Weights of a small transformer language model: 886M tokens.
MLP neurons of a small language model. Each row is named by its layer, matrix (up: input weights) and neuron, and shows model dimensions 16-143. Each number is 200 + 40 x the weight over its row's rms, rounded and kept within 0 to 999.
Before each neuron's rows, "fires after" lists the tokens most often just before its 100 highest values on Wikipedia text that the model never trained on.

fires after: " ", " D", " p", " ch"
L3.up664,235,187,299,142,213,295,261,160,232,140,117,181,149,142,205,229,221,164,182,202,244,235,214,174,203,193,237,226,209,189,169,223,102,227,200,175,245,218,222,165,186,226,205,137,231,143,204,295,208,194,212,169,195,189,247,224,139,148,172,186,204,174,214,199,129,207,204,187,181,141,197,222,200,176,253,193,239,283,163,282,186,218,247,181,191,181,177,158,184,205,215,170,242,178,229,200,138,185,236,152,196,202,229,195,224,163,210,190,206,239,215,281,229,167,223,224,165,213,217,178,194,110,185,176,223,196,259,252

fires after: " ", " Mex", "T", " United"
L3.up982,285,123,159,166,233,206,207,145,210,191,180,153,208,247,261,167,175,195,204,166,247,187,233,176,193,235,235,214,257,249,235,147,197,165,191,194,182,169,227,175,184,191,132,179,235,171,234,182,213,150,195,165,204,161,167,209,148,178,208,188,225,205,161,180,140,174,159,229,219,178,167,181,232,245,177,211,184,214,242,203,171,149,132,215,211,179,216,200,170,200,178,240,200,241,167,270,261,259,183,166,235,248,219,196,225,154,249,188,201,191,85,238,231,197,200,188,259,212,205,156,237,231,253,232,261,188,184,215

fires after: " ", " d"
L5.up1017,233,207,222,215,209,194,155,203,217,230,254,183,289,87,154,232,236,210,175,207,161,197,186,156,194,236,216,231,235,204,204,191,201,255,207,230,170,225,223,256,139,204,126,177,249,212,249,229,160,217,231,153,206,233,308,176,145,115,151,256,178,205,198,173,191,227,178,205,209,140,235,200,140,261,135,272,208,203,222,247,225,162,242,219,200,211,248,223,189,235,193,179,219,210,228,174,132,219,173,179,204,133,190,166,250,226,211,185,233,191,180,251,178,132,229,113,194,270,251,152,223,251,189,133,190,211,243,278

fires after: "-", " b", " C", " R", " K"
L5.up255,153,206,181,185,219,158,112,188,177,229,167,187,162,194,250,184,241,188,189,185,200,220,201,201,256,269,193,174,184,192,246,250,234,192,222,224,186,176,200,141,231,228,161,190,127,243,192,191,175,243,198,237,145,220,181,226,236,208,205,194,195,217,144,161,203,208,153,265,150,194,195,211,167,237,131,179,243,194,206,143,207,231,230,174,216,163,174,196,161,138,224,294,208,198,132,146,169,171,185,248,207,163,216,195,189,148,212,145,189,221,207,265,151,135,177,213,221,231,221,157,215,155,164,149,101,257,169,247

fires after: "1", "9", "."
L3.up1507,211,132,198,206,220,208,215,232,149,193,205,175,240,145,281,240,170,206,204,212,207,232,233,208,169,199,201,160,203,143,256,192,189,229,159,147,245,292,225,275,200,199,213,190,222,272,231,152,195,241,192,208,214,178,156,166,212,188,210,247,200,193,192,205,195,212,160,161,233,201,195,261,255,70,136,238,193,176,214,256,211,140,191,212,155,238,148,199,227,196,159,277,192,124,221,187,198,194,125,213,148,65,245,207,145,257,167,235,205,124,204,176,256,169,155,206,193,215,209,176,205,173,195,182,190,222,125,240

fires after: " R", " d", " b", " r", "R"
L3.up201,211,181,172,253,208,193,178,226,207,170,224,192,184,254,232,258,211,151,194,168,197,215,167,162,235,214,187,203,230,188,233,225,208,124,225,185,214,218,237,197,207,198,200,294,225,208,246,257,196,239,201,157,192,152,159,273,208,221,135,224,169,252,164,178,159,242,123,180,138,235,228,217,211,229,203,186,232,224,111,187,198,169,155,255,224,202,130,149,198,177,156,197,193,210,129,239,145,173,108,197,222,215,168,138,185,214,210,245,184,322,180,94,161,186,141,217,174,219,214,193,165,182,158,236,168,204,231,210

fires after: "8", "1", "0", "4", "7", "9"
L3.up786,135,176,200,180,267,211,204,201,170,206,188,249,179,281,270,235,178,122,225,224,132,178,248,186,230,262,201,217,198,201,199,154,189,264,202,205,228,199,244,168,229,168,187,183,140,142,215,141,140,217,155,210,132,173,165,257,216,163,179,154,190,225,92,162,162,179,164,259,199,203,198,216,118,187,235,221,194,207,217,174,244,270,160,168,216,223,210,221,246,205,229,231,286,141,143,219,156,190,187,215,140,177,205,179,217,165,166,197,215,245,216,207,203,229,156,187,271,215,229,250,154,176,263,143,282,201,244,175

fires after: "0", "1", " ", "2", "b", "9"
L3.up290,194,217,196,209,290,259,251,195,175,181,224,217,211,231,224,231,180,172,225,161,235,260,213,205,235,130,213,216,224,213,227,167,281,210,234,231,109,236,252,176,206,169,184,214,183,163,242,138,220,222,228,252,193,176,97,203,198,192,235,212,146,167,98,180,201,154,191,209,159,206,238,252,120,179,168,182,213,152,239,236,233,242,209,186,223,164,190,208,221,119,213,260,184,171,230,222,195,232,214,168,186,106,207,227,206,145,241,122,182,208,190,282,216,234,204,206,238,216,205,193,215,250,189,152,238,175,215,116

fires after: "2", "{", " C", "K", " p", " c"
L5.up1544,236,143,162,179,184,216,240,165,167,146,154,217,251,205,177,161,168,233,300,197,147,169,186,262,230,254,212,170,221,184,215,250,194,180,160,242,204,164,185,218,237,192,200,185,239,221,224,276,200,241,177,210,298,190,205,231,239,237,191,211,216,198,242,178,143,176,93,195,213,122,121,297,153,171,167,245,178,192,188,222,209,228,203,194,186,216,195,72,214,159,187,181,237,173,192,148,202,177,235,157,234,156,205,179,209,186,177,151,176,294,184,107,216,163,157,204,202,238,202,197,168,255,172,162,142,153,212,251

fires after: ",", " in", "\","
L3.up691,243,230,165,143,198,206,233,259,216,253,169,100,210,207,203,214,133,194,228,221,75,210,251,267,226,247,180,144,213,174,141,246,210,188,248,177,163,187,269,133,234,152,134,203,243,193,205,333,237,225,155,174,291,231,227,225,218,213,174,236,256,257,224,164,223,124,229,251,229,187,258,168,106,194,196,228,119,206,174,230,219,244,210,207,163,191,172,94,241,233,127,118,242,214,183,206,204,160,176,146,120,219,171,207,173,188,201,169,186,190,202,157,197,171,141,251,160,200,215,217,197,146,152,183,210,185,232,195

fires after: " ", "1", "–", "7", "9", "en"
L3.up1115,217,204,209,211,173,199,222,225,168,182,212,222,256,206,233,221,203,206,215,166,151,268,225,256,273,207,278,190,162,205,181,209,228,170,140,169,157,253,272,157,263,192,222,116,174,135,254,111,153,211,206,142,141,159,165,182,178,211,207,169,209,217,114,183,242,205,187,287,299,223,215,184,121,192,187,201,211,176,250,162,157,165,229,185,210,196,129,230,190,222,152,174,236,221,196,198,172,139,205,234,245,158,203,181,290,185,209,167,211,126,178,273,209,244,136,168,223,252,251,179,262,212,199,247,220,91,214,227

fires after: " V", " c", " p", " f", " P", " C"
L5.up431,274,173,196,154,162,268,173,172,202,195,160,200,176,196,235,212,171,233,265,191,177,267,211,245,199,265,158,186,185,199,244,207,182,202,214,156,209,235,219,228,210,222,209,165,188,178,233,246,224,312,233,220,173,247,227,195,155,256,183,165,232,215,174,223,180,229,160,248,175,204,175,237,197,192,234,198,215,109,134,226,211,138,241,216,216,190,178,180,145,248,132,120,174,285,201,121,181,182,133,235,229,201,240,192,184,138,233,192,165,216,216,215,201,207,222,195,212,221,151,112,212,297,211,129,182,141,286,178

fires after: "9", " H", " F", " ", "U"
L3.up1020,242,190,162,215,171,140,158,198,212,220,179,212,246,165,100,229,159,213,166,177,270,250,214,170,227,138,201,148,238,229,187,222,96,203,151,184,194,233,219,183,189,140,222,172,228,200,256,170,257,243,182,243,281,215,207,238,188,225,220,253,268,181,171,165,150,218,171,276,211,194,244,178,141,218,167,191,260,171,128,234,183,241,257,182,150,213,276,201,179,233,240,164,174,270,250,221,198,210,161,186,199,214,229,223,203,196,231,234,229,297,212,226,160,211,281,129,211,207,282,189,212,197,178,225,135,255,149,181

fires after: "),", " the", ",", " was"
L3.up141,184,171,264,251,231,189,151,206,193,187,197,183,180,183,303,181,228,191,201,199,228,206,243,234,235,169,200,195,213,189,191,147,119,198,152,180,164,231,205,180,223,129,227,242,207,167,150,231,213,181,227,184,233,242,207,238,207,254,237,171,169,201,112,169,187,199,214,156,275,287,194,198,162,303,242,255,190,289,133,176,211,223,306,180,227,257,213,175,231,175,97,211,192,153,182,300,238,183,216,204,169,188,156,183,208,225,234,218,174,208,215,173,262,163,254,205,161,254,189,289,214,205,189,143,214,228,242,162

fires after: " ", " D", "-", " in", " al"
L5.up1727,230,217,194,219,239,194,244,221,190,164,202,201,243,145,250,204,171,253,260,209,160,165,184,237,204,242,208,216,199,137,213,274,239,116,209,196,205,190,220,216,211,215,165,277,209,265,276,290,243,240,190,200,242,183,229,217,212,238,265,181,254,158,182,196,140,274,188,204,272,247,181,214,182,147,160,195,163,296,212,220,186,212,204,183,115,176,205,128,214,153,180,205,233,254,231,205,215,196,212,186,181,165,221,179,226,117,248,169,188,241,168,192,182,191,239,225,212,208,153,254,218,259,172,258,222,200,170,255

fires after: "0", "3", "9", "1", "8"
L3.up723,147,186,206,190,187,219,173,181,262,192,138,233,181,206,154,255,169,154,232,136,159,255,217,219,173,135,232,157,173,175,141,170,186,206,218,256,237,213,185,154,218,180,121,151,132,172,231,117,194,196,196,213,246,145,116,234,215,205,179,193,275,192,181,231,133,218,202,206,213,150,223,232,123,265,217,220,205,204,175,186,231,165,220,196,194,242,137,201,285,265,181,239,174,185,290,202,103,186,183,209,229,161,140,265,190,139,114,248,275,234,150,245,156,228,246,193,254,188,220,228,190,238,260,133,262,176,149,210

fires after: ",", "."
L3.up576,183,190,239,222,167,244,264,241,202,175,196,262,114,182,170,232,198,243,238,199,201,243,220,179,189,176,201,76,190,193,202,195,215,161,188,169,208,206,219,132,191,186,231,170,197,202,230,146,270,215,168,280,184,155,168,238,251,266,84,240,271,270,193,222,159,183,200,230,220,183,182,245,169,200,248,205,224,168,215,269,293,175,188,146,224,292,147,156,272,134,163,179,219,145,235,205,130,160,161,179,189,160,213,250,166,199,152,216,251,261,179,151,258,217,149,192,226,209,206,234,150,249,197,234,232,219,195,267

fires after: " ", " (", "-", " as", " Al", " L"
L5.up41,147,216,194,176,268,225,173,309,246,168,220,167,228,145,231,183,174,244,224,206,177,203,188,215,206,266,193,177,180,219,193,231,183,170,196,114,162,181,271,161,198,214,229,127,284,167,201,286,165,199,197,176,230,214,153,243,166,213,206,147,196,189,230,174,181,264,212,261,209,106,177,154,118,153,179,251,207,128,161,221,203,210,219,197,212,233,190,162,177,181,182,261,196,248,210,80,160,212,156,188,211,178,200,206,249,222,233,101,206,164,147,163,203,115,185,204,198,291,225,153,157,260,192,260,173,151,232,195

fires after: " K", " W", " S", " C", " H"
L3.up876,155,182,251,224,193,201,170,230,177,202,102,197,146,258,149,217,150,270,226,103,175,255,229,250,193,245,190,163,169,190,222,156,200,182,121,231,201,201,221,164,193,181,149,216,152,187,272,169,195,117,143,202,148,194,173,115,170,257,214,222,190,225,143,191,178,204,56,146,174,157,148,140,158,213,159,185,278,205,129,194,190,184,177,151,201,232,224,244,203,188,226,207,141,200,118,222,154,213,235,180,230,222,181,244,230,91,218,255,241,245,205,128,233,214,281,245,224,224,249,118,218,214,223,230,189,275,231,180

fires after: "|", "9", " |", "2", " in", "ü"
L5.up1173,184,110,222,206,239,220,195,154,266,158,147,233,160,189,244,218,213,219,164,191,172,215,107,114,227,165,151,212,244,184,202,236,142,152,234,156,167,210,203,189,279,244,96,236,254,181,217,200,218,207,239,161,290,159,173,175,199,180,206,213,211,216,143,273,195,174,208,193,141,198,152,203,154,185,182,158,222,154,159,286,235,217,210,160,211,271,189,227,155,200,204,258,236,180,250,288,166,264,194,169,162,215,212,233,219,210,196,193,189,161,147,252,178,198,226,139,269,254,159,216,171,234,235,194,208,190,193,181

fires after: "0", "9", "″", "1", "°", " gr"
L3.up703,108,162,205,168,255,196,154,172,183,163,193,253,170,241,225,195,189,165,192,187,153,190,188,233,128,272,217,250,182,158,244,156,176,262,267,170,179,211,256,212,216,185,187,248,192,185,213,165,240,205,251,222,211,187,157,221,211,228,216,136,197,186,58,162,167,210,183,174,203,198,251,286,101,165,160,200,186,166,225,192,224,253,169,203,209,125,142,174,215,308,168,231,182,206,173,151,202,201,190,168,170,93,254,162,215,224,139,148,245,157,146,194,252,154,186,245,238,233,193,227,173,175,185,134,260,205,203,181

fires after: " ", " (", "0", "1"
L3.up762,188,216,217,98,211,275,177,161,230,302,174,178,269,192,247,210,173,184,187,164,184,242,170,183,268,146,121,179,215,190,203,223,182,233,209,198,208,206,203,209,219,246,177,155,204,193,137,203,217,169,291,185,230,240,196,228,168,204,211,155,179,201,152,139,188,221,185,222,240,206,190,134,161,220,163,278,190,111,195,219,176,167,191,179,114,213,230,234,248,255,269,181,253,198,182,193,195,160,180,220,160,198,155,175,216,220,205,129,149,183,116,218,239,110,191,201,195,325,251,167,137,165,218,215,169,176,214,203